{"num_hidden_layers": 11, "intermediate_size": 1152, "norm": "rmsnorm", "tie_word_embeddings": true, "lr_head": 0.00681, "schedule": "wsd", "decay_fraction": 1.0, "batch_tokens": [32768, 65536, 131072], "train_tokens": 630100000}
MLP neurons of a small language model. Each row is named by its layer, matrix (down: output weights) and neuron, and shows model dimensions 32-95. Each number is 128 + 24 x the weight over its row's rms, rounded and kept within 0 to 255.
After each neuron's rows, "fires before" lists the tokens most often just after its 100 highest values on Wikipedia text that the model never trained on.

L6.down669 [148 141 115 106 112 117 148 163 181 140 141  98 135 126 109 103 116  83 175 139 105 166  82 131 156 114 165 100  93 154 151 139 109 128 104 111  99 119 155 162 120 125 153 140 132 124 164 134 169 109 123 147 134  87 122 105 106 140 108 108 136 135 154  96]
fires before: " |", ".", "s", " "

L6.down1062 [124 149 104 132 137  65 152 100 100 115 122 102 139 134 147 130 142 147 112 151 114 131  89 120 175 171 115 119 119 123 151 120 122  89 113 119 108 138 142 112 140 124 135 124 150 148 162 121 118  97 149 135 133 127 137 158 117 133 151 159 151 131  76 163]
fires before: "\n"

L8.down741 [ 92 111 165 123 124 129 137 142 156 138 122 140 141 171 130 160  95 158 133 107 125 113 120 136 112 149 127 120 129 122 127 165 122 144 147 107 120 129 125 136 102 154 130 162 152 159 104 147 186 173 112 130 134  90 103  96 156 143 149 161 112 119 147 136]
fires before: " ", "\n", ";"

L2.down1037 [145  79 121 146 145 127 128 172 151 152 157 166 122  79  86 145 154 144 126 151 132 171 152  97 120 127 142 103 150 137 106 145 103 100 112  99 102  97 143 142 126 103 156 114 110 128 166 121 114 135 123 122 135 170 105 139 101 107 155 140 123 145 125 133]
fires before: ".", ",", " and", "),"

L6.down273 [141 107 129 159 127 129 131 158 104 156 129 114 135  70 195 121 128 152 167 153 106 130 150 132 134 108 163 139 145 101 108 131  95 121 114  86 114 111 140 146 103 122 137 135 112 115 123 133 110  84  93 122 111 134 125 137 108 150 139 145 142 117 123 180]
fires before: "|", " |", "\n"

L2.down484 [137  95 112 127 150 130 103 111 132  78 157 148 169 171 124 115 123 159 135 108  86 132 108 121 126 133 139 148 134 146 152 119 125 113 131 147 110 142 112 128 123 183 141 123 124 134  82 188 121 137 135 136 113 109 102 119 151 119 134 113 137 112 140 116]
fires before: " |", " ("

L2.down523 [162 122 102 129 140  85 148 148 104 136 120 137 108 101 147 163 127 141 154 118 113 136 161 151 112 115 104 129 103 115 125 195 116 115 102 159 154 109  65 138 139  86 127 186 108 131 107 152 132 113 104 110 174  90 151 138 145 141 153 117 102 123 106 132]
fires before: "9", "0", "8", "1", "2", "4"

L2.down511 [123 143  97 157 115 104 136 139 126 142 143 157 131 153 108 174 110 129 127 134 149 155  98 161 144 112 138 134 129 147 141 140 102 122 127 128 145  61 112 133 144 133 150 163 100 135 143 130 113 114 129 155 123 107 155 107 115 136 193 159 140 125 120 133]
fires before: " ", "2", "1", "|", ".", "9"

L8.down791 [175 122 159 144 145 117 110 118 118 159 116 142 154 127 160 173 139 123 149 129 123 120 144 156 146 101 120 117 113 160 128 131 120 156 143 152 116 143 125 129 104 123 106 124 147 103 134 147 133 139 142 121 134  83 135 129 124  94 121 146 139 141 150 148]
fires before: ".", " |", ","

L6.down136 [119 136 124 141 144 117  90  98 106  97 103 133 122 118 216 135 107 124 112 168 149 142 157 151 141 121 114  97 128  89  94  99 119 154 139 138  95 187 149 135 139 117 152  93 111 119 130 111 122 125 131 147 134 125 146 143 114  85 137 152 106 101 131 124]
fires before: "\n", " He", " The", " In"

L4.down451 [155 171 124 121 148  98 144 115 107 120 103 134 155 145 120 155 143 137 100 130 206 140 136 128 131  65 129 140 138 138 146 128 135  97 147 124 139 116 152 147 134 182  80  89 110 147  87  86  85 156 117 132 117 107 138 132  88  97 128 102 163 123 108 136]
fires before: " |", "–", "to"

L8.down385 [128 111 161 136 121 124 136  85 125 153 145 128 127 122 117 102 142 172 150 127 111  94 139 129 121 104 146 149 129 103  74 125 161 138 138 138 115 144 161 165 139 137 135 129 106 123 148  90 117  77 120 140 104 116 125 140 104 156 136 131 136 172 118 104]
fires before: " to"

L6.down1053 [138 120  84 168 137 140 133 123 106 131 121 169 113 151 116 127 134 118 133 157 125 165 143 156  84 160 137 150 110 113 131 151 141 100 149 137 143 132 122 138 181 106 123  73 164 124 120 129 176 113 137 132  84 141 141 162 124 104 118 153 145 160 110 143]
fires before: "-", "\n"

L8.down975 [149 118  94 114 103 165 122 111  69 110  93  90 145 106 176 124 128 103 130 137 130 186 136 117 152 111 136 157 101 146 120  96 114 169 118 157 152 128 110 107 111 106 129 119 100 134 121 170 127 125 130 141 179 115 106 174 158 131 109 125 116 138  99 147]
fires before: " |", "6", "5", "3", ":"

L4.down751 [109 125 103 113  83 186 134 152 117 160 165 127 145 116 159 132 118 102 124 146 176 121 131 133 114 147 116 124 142 131  87 147 115 148 104 163 135 143  85 143 128 129 160 130 106  72 139 128 105 125 105 134 137 158 131 172 112 141 111 151 150 179 152 117]
fires before: " ", " Total", "International"

L4.down719 [116 127 119 163 100 101 141  96 117 153 161 172 146 139 131 126 138 134  98 149 141 161 136 137  90 147  89 157 131 145 126 143 127  87 160 137 103 141 117 165 113 106 101 130 143 159 106  92 153  86 118 109 110 121 115 134 132 111 151 155  73 155 162 174]
fires before: " |", "–", ")", "0"

L8.down64 [106 117 125 136 138 147 127 135 148 124 136 100 107 154 127 175 152 169 124 165 131 107 128 130 164 140  77 154 176 129  90 129  88  82 170  98  97 114 149 115 137 163 110 100 183 124  98 158  96 135 110 123 145 165 115  97 124 153 100 140 146  91 141 126]
fires before: "s", " |", "ed", "==", "ing"

L8.down395 [ 81 107 117 117 114 148 147 105 121  94 161 112 114 120 158 132 101 158 120 128 115 130 129 110 101 183 108 107 124 144 146 125 129 135 162 150 100 148 118 114 114  99 139 107 130 133 140 174 149 147 114 162 143 145 108 134 115 107 112 117 150 103 110 113]
fires before: "\n", " "

L6.down912 [103 103 113 136 107 135  89 110  86 131 126 136 145 114 133 131  94 114 139 119 148  76  94 143 111 126 137 153 175 142  88 123  99 115 187 117 115 104 128 133 121 150 116 113 174  99 103 138 116  98 140 161 180 145 122 110 120 112 150 134 114 146 112 150]
fires before: " |", ",", " (", "\n", "er"

L8.down475 [159  89 138 127 143 104 125  98 120 111 129 134 127 106  95 133 113 123 139 147 102 139 155  85 156 117  80  76 116 124 128 145 113 107 111 114 154 140 111 119  85 121 166 107 120 141 109 136 105 119 102 104 160 145 124 118 145 144 133 135  92 108 143 151]
fires before: "ed", "d", " to", "ing", ")", ");"

L8.down1120 [145 189 105 135 120 146 147 119 116 109 140 177  93 115 112 131 139 118 110 160 165 158 157 139 131 148 118 138  83 144 152 127 116 117 153 169 104 120 122  96 131 114  79 101  98  94 117 136 142 183 147 129 144 131  98 142 133 147 128 125 138 110  75 136]
fires before: "-", "\n"

L8.down179 [102  56  78 140 132 100 121 170 139 141 139 149 144 132 118 149 114 171 117 138 114 111 115 105 144 136 127  88 140 104 152 120 108  67 125 125 119 147 127 111 137 122 172 134 166 126  94 132 121  98 156 141 156 115 154 125 113 128  97 148 148 132 156 114]
fires before: ",", " million", ".", "3", "4"

L8.down819 [ 84 158 144 179  86 134 110 114 125 158 116 120 145 118 119 113 135 151 100 132 157 159 139 155 120 129 119 112 108 166 169 144 128 134 129  93  82 137 132 173 112 117 139  96 118 121 140 109 108 127 123 124 150 120 104 155 109  68 139 115 137  42 116 122]
fires before: "\n"

L6.down268 [125 150 123 151 112  98 152  89 160 130 127 152  96 106 160 149 133 125 107 132 169  98 160 154 167 117 122  95 109 129 124 130 118 181 122 126 160 124 142 171 131 141 127 179 104 119 141 107 102 107 144 134  74 130 131 145 169 117 141 127 133 140 106 129]
fires before: "0"

L6.down1004 [183 141  98 158 113 111 108 143 124 127 131 121  97 144 111 156 177 110 107 126 188 138 117 159 125 147 120  92 172 147 112 136 119 117 138 142 130 111 144 138 176 111 116 129 140 125 127 121 138 103  89 153 139 122 110 168 124 147 132 160 120 129 134 163]
fires before: "==", "The", " /", "===", "In", "\n"

L2.down154 [121 121  61 121 166 113 158  89 102 135 100 108  97 124 140 108 134  96 127 121 135 129 158 138 165 142 118 120 100 120 134  86 126 177 160 130 125 103  87 140 132 130 111 165 161 120 147 138 125 105 123 149 134 169 119 151 118 104 122 124  97  79 132 150]
fires before: "1", ")", "2", "7", "0", "9"

L6.down544 [123 184 112 112 123  86 154 127 169 144 121 129 122 121 133 133 124 161 173  97 168 162 114 163  96 131 151 118 143 125 152 150 100 110 158 126 107 139 131 117 120  97 180 155 120 129 150  95 101 119 133 113  80 131 111 112 148 144 177 111  98 150 106 107]
fires before: "-", "\n", " ", "|", ".", " Format"

L8.down242 [ 79 138 103 100 113 103 155 150 163 135 162  89  73 120 110 113 127 126 127 129 140 110  96 118 131  94 127 153 160 109 128 142 126 188 143 116 151 155 122 172 133 125 104 153 154 130 147 119 119 147 138 117 124 192 122 147  91  87 115 153 131 138 103  98]
fires before: " |", " ", ",", "/", "\n"

L8.down150 [141 141 104 170 127  76 133 101 129 146 144 135 111 115  77 110 144 145 167 171 130 174 158 135 143 140 113 127 104 107 135 179 146 122 119 112 152 120 115 130 124 110 119 110 164 143 118 149 142 112 148 135  82 117 102 125 135 119 117 132 126 150 136 119]
fires before: ":", "–", "°"

L4.down401 [176 161 138 153 149 125 128 135 141 145 131 123 106 159 129 118 117 124 143 126 133 138 151 146  93 159  75 169 101 149 137 154  99 171 134 155 140 107 129 118 145 141 120 139 157 112 158  95 118 124 166 166 103 175  92 132 133 106 137 111 171 115 160 137]
fires before: "0", ":", "2", "9"

L8.down1048 [128 100  97 109 129 138 118 101 110 102 113 106 151 111 114  93  96 105 123 132 141 138 107 115 154 119 140 152 125 138 101 174 122 112 124 146 112 154 155  88 143 181 164 130 106 121 130 139 176 116 163 133 130 104 123 140 145 122 152 135 113 141 153 115]
fires before: ".", " ft", " ", " m"

L8.down633 [ 80 128 127 146 121 137 111 105 117 143 112 101 135  96 130 143 119 115 121 101 118 112 114 110 190 133  99 161 140 187 139 133 172 151 168 120 147 156 131 103 134 142 133 162 125 114 116 151 157 104 172  94 169 127 116  85 120 143 134 148 153 132 128 116]
fires before: "|", "\n"

L8.down27 [147 121 133 161 111 126 144 105 181 171 124 136 148 141 149 117 147 138 110 155 152 111 171 151 156 127 104  80 100 123 111 117 118 119 190 139 123 146 143 120  56 119 105 115 179 138 122 148 141 115 109 123 121 174 169 148 115 149 147 143 112  92 138 151]
fires before: "\n", "---|---|---|---|"

L4.down601 [113 138 126 119 153 146 142 128 177 148 119 125 116  95  91 112 145 112 195 153 113 101 142 125  70 133 118 102  88 140 132 117 137 174  99 115 160 129 116 145 141 160 133 176 123 158 121 135 106 165 103 139  97 116 117 116 156 130 104  88 138 129  88  65]
fires before: "2", "1", " |", "3", ".", "4"

L8.down662 [121 130 149 109 177 127 111 128 117 110 145 142 152 170 138 137 122 131 110 140 103 135 153  66 130 135 134 105 109  88  92 152 116 119  94 166  90 134 132 108 118 141 115 127 150 150 162 106 135  80 105 102 131 121 123 112 134 145 119 110 136 120 146 169]
fires before: "ed", "ing", " to", ","

L8.down343 [149 104 145 126 123 121 113 100 130 115 166 143 139 153 105 176 143 159 125 127  92 138 130 141 113 126 111 133 102 149 154 101 132 111 151 143 175 149 105 131 101 147 113 176 128  82 148 117  96 130 151  88 114 175 165 141 127 119 116 119 136 134 124 151]
fires before: "ed", "ing", "es", "s", "ia", "ist"

L4.down760 [ 61 112 100  81 143 161 174 150 108  98 132 112 117 160 143 152 122 133 108 109 148 152 143 150 138  65  84 144 143 176 157 123 107 142 153 153 144 135 101 126 159  96 127 120 142 141 120 135 136 120 129 140  96 119 148  96 112 153 171 176 120 134 163 145]
fires before: ",", ".", " |", " and", "\n"

L2.down384 [132 152 130 140 149 129 127 154 135 146 137  73 151 118 156 150 128 163 146  91  73 101 111  85 103 109 111 108 124 174 100 143  72 144 133 137  71  99 136 125  92 117 140 164 147 123 146 132 176 129 120 154 102 152 152 102 125 124 128 112 113  93 117 142]
fires before: "\n", "==", "---|---|---|---|", " ", " L", " Pts"

L4.down656 [124 168  98 115 129 151 135 157 121 131 111 114 126 131 127 138 105 105  98 115 143 131 163 134 126 136  88 102 104 120 134 132 113 149 121 138 128 129  97 133 191 114 130 152 109 116 107 105 136 164 150 138 171 127 130 134 112 129 102 162 119 103 122  86]
fires before: " ", ",", "\n"

L6.down44 [123 162  99 123 166 121 132 148 101 115 140  79 131 126 103 116 136 111 155 129 126 131  99 152 140 105 150 157 143 131 142 130 108 131 101 164 160 106 138 158 153 159  99 148 132 138 134 147  75 113 112 176 118 144 120 132 167 101 155 111  93 117 154 153]
fires before: " |", "1", "2", "‡"

L4.down94 [138 164 151 118  93 123 126 108 106 143 114 121 178 133 129 119 112 120  84 148  84 104 110 160 137 103 131 128 144 140 152 143 103 187 111 136 158 115 115 122 126 110  94  89 111 111 104 170  74 148 165  98 127 157 133  84 154 159 150 128 142 109 188 137]
fires before: ".", " |", "AA", " ", "1"

L4.down881 [113 144 147 179  81 153 128 147 110  99 149 125 130 141 120 122 142  72 143 114 133 165  85 149 100 127  69 122 120 119 129 161 153 136  98 127 125 130 121 123 169 121 119 166 106 124 103  84 136 131 150 118 164 114 115 140 163  95 146 114 113 150 140 106]
fires before: ".", ",", " and", ";", " in", " |"

L8.down155 [133 104 133 111 116 119 147 102 173  93 137 110 103 123 106  95 146  87 125 130 107 151 159 135 128 143 128 112 131 105 128 128 106 164 147  89 106 144 132 121 145 163 110 142 133 133 121 110 132 121 118  97 111 150 135 122 151 137 128 101 182 107 140  98]
fires before: " |", ".", "de"

L6.down626 [121 161 113 101 148 138 112 123  85 174 103 139 136 137 163 135 111 139 123 179 139  80 131 160 140 110 119 129 113 108 133 122 133 138 114  88 146 147 140 138 175 104  94 106 132 156 198 155 125 110 111 125 146 175 147 149 117 146 150 125 123 148 109 126]
fires before: "\n", " The"

L8.down736 [137 110 127 104  82  80 150 137 100 126 105 119 191 126 166  80 165 100 100 149 137 119 153 146 130 139 140 146 135  96 143 146 106 113 102 118  89 114 100  86 132 110 108 154 123 116 115 103 169 135  92 149 116 115 138 140 140 113 103 120 121 140  92 166]
fires before: "-", "\n"

L6.down523 [ 99 110 126 118  98 107 143 129 139 150 127 114 135 119  88 132 135 144 165 100 147 146 124 144 156 132 142 122  95  98 118 134 153 107 143 107 109 134 118  89 111  74 146 130 146 152 115 122 132 103 167 125  85 100  86 131 160  77 140 139 117 139 128 172]
fires before: ",", "|", "\n", "1", " |", "|---|---|"

L6.down615 [136 112 110 185 155 143 149 110 144 128 118 172 161 114 130 124 122 136 139 155 156 103 140 120 137 156 155 117 112 106  94 152 118 170 143 141 146 153 123 144 116 112 101 119 108 137  60 128 124 114 109  95 126 166 148 159 160 111 109  86 132 130 133 150]
fires before: "s"

L6.down929 [123  83  78 154 140 105 129 133 145 139 112 174 166  89 120 144 143 105 123 156 104 137 125 112 169 138 120 100 168 102 123 160 119  97 130 156 143 143 146 149  82 133 137 140 107 146 134 119 126 160  98 143 148 135 148 132 138  76 124  73 103 117 135 121]
fires before: " ", "0", ","

L8.down1002 [109 124 158 121 106  92  87 150 135 108 105 122 151 135 110 138 114 132 120 135 134 178 150 138 131 128 151 145 101 122 126 125 180 102 114 166  62 143  72 134 114 114 110 144 111 122 162 158 103 181 149  87 120 109 112  75 155 170 132 122 110 103 115  90]
fires before: " |", "2", "7", "4", "==", "3"

L4.down378 [140 140 151  88 127 112 109 134 177 130  92 146 134 141 154 119 102 103 119 126 161 151  92 132 120  97 144 154 116 114 127 120  95  92 154 131 135 104 125 142  86 149 142 114 118 171 123  87 114 129 135 100 152 136 168  83  90 133 192 104  97  91 119 163]
fires before: " |", " /", " a"

L8.down847 [ 74 123  91 153 140 116  94 106 136 141 114 118 109 124 136 160 115 127 133 125  60 128  86 147 112 129 112 112 130 141  87 101 167 108 149 132 175  91 128 128 117 123 157 152 133 119 128 129 150 106 122 117 131 150 157  95 143  90 145 130  73 119 140 142]
fires before: " ", ","

L4.down380 [125 113  84 153  86 130 117 140 117 106 151  90 103 113 105 145 107 157 137 113 117  79 125 134 160 119 146 126 123 164 163 116 126 185 117 154  79  98 129 134 119 173 113 141 115 166  75 131 100 107 162 165 109 180 172  83 129 120 103 117 119 169 154 134]
fires before: "\n", "-", ",", " and", " in"

L8.down188 [103 130 112 120 114 151 127 144 132 144  81 134 107 134 152 169 130  94 140 139 130 145 113  90 110 100 138  79 126 130 158 125 131 133 122 105 111  96 150  80 144 143  76 147 169  97 143 153  99  88  77 102 127 164 125  91 150 138 113 121 131 128 116 139]
fires before: " ", " Intelligence", " (", ","

L4.down524 [119 136 141 147 142 173 142 145 141 128 109  95 112 105 206 143 143 138 119 152  44 146 119 125 106 144 125 116 156 130  96 127 113  85 127 114 132 115 138 109 175 122 154 164 138 157  92 115 121 123 154 138 170 168  76 147 148  88 103 155 111 133 121 129]
fires before: "0", "9", "8", "7", "3", "th"

L8.down812 [145 103 108 107  99 142 143  84 172 126 122 158 134 166 117 108 141 113 131 122  74 157 138 166 142 166  98 122 112 122 102 142 153 133  94 116 106 117 121 152  98 101 135 119 159 101 163 137 150 123 117 166 125 132 136 121 124 148 123 162 143 147  50 163]
fires before: "|", "-", "\n"

L4.down291 [145 145 129 125 136 116 102 125 136 131 119 165 142 163 175 133 125 130 112 119 140 183 136 129 146 126 133 175 175 126 183 146  84  84 169 132 123  94 117 120 129 123 145 162 113 114 173  70 148 167  84 103 121  99 118 121 144 121 116 126 168 110 118 127]
fires before: " |", " ", "J", "\n"

L2.down140 [107 134  93  68 143 135 133 109 117 176 114 103  90 150 132 139 105 105 107 116 110 153 121 130 118  99  93 106 116 130  98  94 133 147 119 161 109 122  89 129 153  94 138 154 150 130 134 155  82 135  96 162 123 100 117 162 136 105 148 145 134  75 130 113]
fires before: "0", ")", " /", ".", "4", "8"

L4.down1119 [146 112 112 135  92  92  96 135 114 129 130 110 171 132 137 149 131 152 125 101 105 172 117 169 157 116 122 140 125 122 136 165 137  87 107 101 112 125 105 121 138 145 172 143 153 106 144 109 137  81  84 148 103 121 132 149 143  87 137 134 160 155 126 122]
fires before: " ", ",", ".", ")"

L8.down310 [132  93 146 151 117 150 110 128 100 132 213 145 160 143 159 132 136 144 156 164  96 131 132 123 134 118 154  90 125 131  87 100 127 165 188 152  86 107 105 143 118 124 138  87 151 155 137 103 148 111 115 125  75 123 144  98 139 127 144 117 120 143 112 122]
fires before: " to", " of"

L6.down858 [114  97 122 118 157  87 120 155 117 111 144 102 139 144 126 184 143 116 169 112 102 138  91 137 126 148 128 154 114 101 128 144 141 155 131 135 121 129 105 128 136 148  81 169 135 148 154 158 145 121  98 134 148 112 163 121  93 142 125 134  91 112  89  93]
fires before: "4", "6", "3", "0", "5", "2"

L8.down816 [105 142 100 118 113 118 115 111 151 109 125 144 171 133 120 121 118 115 115 104 167 129  82 131 125 118 138 145 130 164 103  95 153 106 135 172 143 123 131 135 140 132 139 141 135 127 112 135 127 107 103  98 121  94 110 160 111 131 119 141 119 146 112  78]
fires before: " |", "s", "\n", ".", " Shar"

L4.down1013 [115 161 135 157 162 154 124 130 148 140 150 119 109  86 114 152 134  77 128 138 131 124 114 157 129 103 127 122 131 160 145 126 121 101 113 175 146 130 140 111 161 121 125 115 128 167 110 126 103 109 129 145 114 119 194 128 134 115 129 157 136 169 148 109]
fires before: ".", ",", " |", ";", ")", "\n"

L8.down199 [134 120 145 169 109 134 124 112 142  73  85 143 144 132 127  93 168 138 167 103 138 124 109 123  94 171 115  90 139 142  95  70 145 141 154 114 139 102 124 101 144 139  98 138 120  86  90 103 199 103 125 151 113 142 128 165 133 128 133 104 104 110 128 115]
fires before: "|", "\n", " |"

L2.down1031 [ 77 134  89 136 134  62 139 127  90 162  92 135 115 151 143  91 173 137 171 114 112 147 141  98 170 140 135 145 147 149 123 167 131 139 139 136 125 135 152 185 117 107 105  74 166 148  81 126 141 161 110 115 132 135 136 136 162 120  89 144  78 119 123 126]
fires before: "\n", " |", ","

L6.down494 [135 102 109 121 146 103 162 109 141 114 150 107  86 161 143 151 134 157 115  89 153 136  96 113 100 148 110  72 101 146  96 119 135 153  68 149 148 119 110  97 142 174 151 115 137 128 120 104  88 134 119 148 142 153 135 142 149 155 139 139 174  89 142 125]
fires before: " ", "|"

L2.down755 [139 108 122 156 167 142 161 171 140 126 134 110 123 164 154 129 153 135 113 145  96 134 142 133 120 144  92 163 154 126 120 127 161 124 140 111 138 120 128 131 138 106 112  79 107 127 112 109 114 110 157 173  90 156 121 138 138 178 131 105 157 123 138  63]
fires before: "0", "9", "4", "8", " States"

L4.down343 [133 149  93 141 120 172 142 136 152  90 128  85 159 132 119 111 143 131  96 129 155 107 134 114 137 166 130 135 149 141  82 153  93 121 146 127  90 124  98 128 133 170 130 121 123  80 137 151 160 108 139 123 139 129 146 169 144 117 112 131 130 146 138 108]
fires before: "\n", "---|---|---|---|", " (", ":", "s"

L6.down561 [159 134 127 130 137 110 121  78 102 146 130 106  97 122 150 143 144 120 112  76 152 135 143 151 116 164 115 133  75 147 133 109 103 140 116 140 143 129 123 144 115 134 125 104 112 172 114 149 141 127  99  93 150 108 114  91 170 114 151 130 127 135 105 118]
fires before: " |", " "

L8.down825 [132 110 141 153  82 122 129 151 139 162  92 134 110 135 136 119 120 104 143 150 149 160 130 138 131 158 120 130 187 120 100 149 108 125 111  97 159 139 140 110 145  63 119 167 113 112 136 151 189 169 137 163 132 132 133 162 131 127 126 131  86 127  93 128]
fires before: "-", "\n"

L4.down1088 [121 141 162 162 155 106 156 130 129 125 161 179 118 146 108 132 108 124 144 124 154 125 126 136 196  80 138  95  98 104 156 144 116  94 133 115 136 137 143 151 106 159 150 120 118 155 142 108 104 114 130 138 167 172 170 121 125 113 131 151 134 111 130 119]
fires before: "\n", ".", " ", " the"

L6.down219 [ 93  75 153 100 154 143 105 119 105 148 145 103 121 117 108 117 121  93  91 100 135 102 167 129 160 119 151  88 138 183 106 101  96 128 148  97 119  93 116 106 184 126 153 138 136 129 152 164 168 119 122  94 161 125 188  93 167 109 159 108 124 131 103 109]
fires before: " by", " in", " as", " to", " at"

L4.down66 [138 145 134 151  99 129 115 106 108 117 171 129 128 159 112 131 143 136 119 127 136 128 124 108 159 196 149 172 110 175 145  91 125 148 141 140 126 138 166  98 188 132 121  83 103 110  59 113 174 178  47 135 120 119 126  81 118 117 130 137 138 112 143 125]
fires before: " |", "%", ".", " –", "0", "1"

L8.down91 [124 131 128 117 117 130 137 133 150 139 121 133 131 139 114 106 119 172 151 147 112 105 112 177 120 163 104 121 123 178  88 145 115  89 172 125 118 141 112 116 122 132 142 120 127 195 131 116 159 163 146 109 132 116 119 101 138 135 169 142 109 117 124 127]
fires before: "-", "\n", " "

L8.down430 [165 128 143 142  88 137 105 209  93 155 138 164 128  70 102 154 155  77 134 150 114 115 105 133 108 120 117 128 124 143 175 134 154 146 147 133 120 148 149 150 156 121 162 114  98  88 153 109 125 122 112 131 141 108 158  75 131 145 130 106 120 191 144 129]
fires before: " |", ".", "y", "Z", "2", "3"

L4.down164 [161 107  93 121 111 136 156  73 141 133 122 124 163 149  94 103 106 124 122  85 100 155 121 136 116 137 117  92  96 107 124 118  59  99 166 105 169 141 109 131 142 116 152 131 114 153 137 144  95 124  92 132 116  83 122 101  91 127  92  78 125 141 107  72]
fires before: "%", ")", " ", "0", "\n"

L6.down746 [148 119 122 118 155 155 157 139  79 148  86 117 177 118 110  80 150 102 143 130 138 116 170 100 146 126 164 107 119 173 160 127 147 154 162 120 117 133 154 133 164 185 100 169 153 156 200 113 110  78 116 144 163  54 147 139 145 141 112 138 120  95 118 141]
fires before: "1", "0", "9", "5", "4", "7"

L8.down761 [ 94 115 118 144  71 147  90 127 105 155 140  97 155 142 162 163  88 113 162 133 135 137 119 182 126 102 114 160 146 136 114 124 117 122 126 142 125 140 136  95 143 103 130 109 139 135 149 139 112 147 144 113 144 118 127 135 127 125 113 165 120 135 120 110]
fires before: ".", " |", ")", " ("

L6.down1059 [115 107 121 172 122 150 134 110 140 131 153 122 111 107  85 164 121 116 150 136 122 142 116 145 103 141 121 117 175 110  72 134 138 159 121 103 167 160 177 165  78 164 110 175  91 128 118  93 114 125 143 149 190 122 115 120 106 115 159 164 116  90 133 105]
fires before: " ", "\n", " by", " none", " the"

L4.down690 [124 111 150 188 152 145  68 124 141  93 131 102 103 128  83 172 134 109 130 128 133 160 119 122 153 132 122 160 107 109 130 160 114 148 145 102 147 122 115 154 158  89  83 113 143  93 115 136 145 111 164 115 146 142 143 135 116 100  95 155 123 132 135 125]
fires before: "s", "\n"

L8.down1089 [145 125 113 155 134 100 112 111 104 158 130  95 125 100 157 110 121 152 131 155 153 122 164 109 143 105 136 147 131 123 140 130 153 102  95 154 160 111 167 157  77 145 148 161 148 108 108  80  83 139 169 153 110 137 131 139 142 128 155 162 128 132 171 147]
fires before: "\n", ";"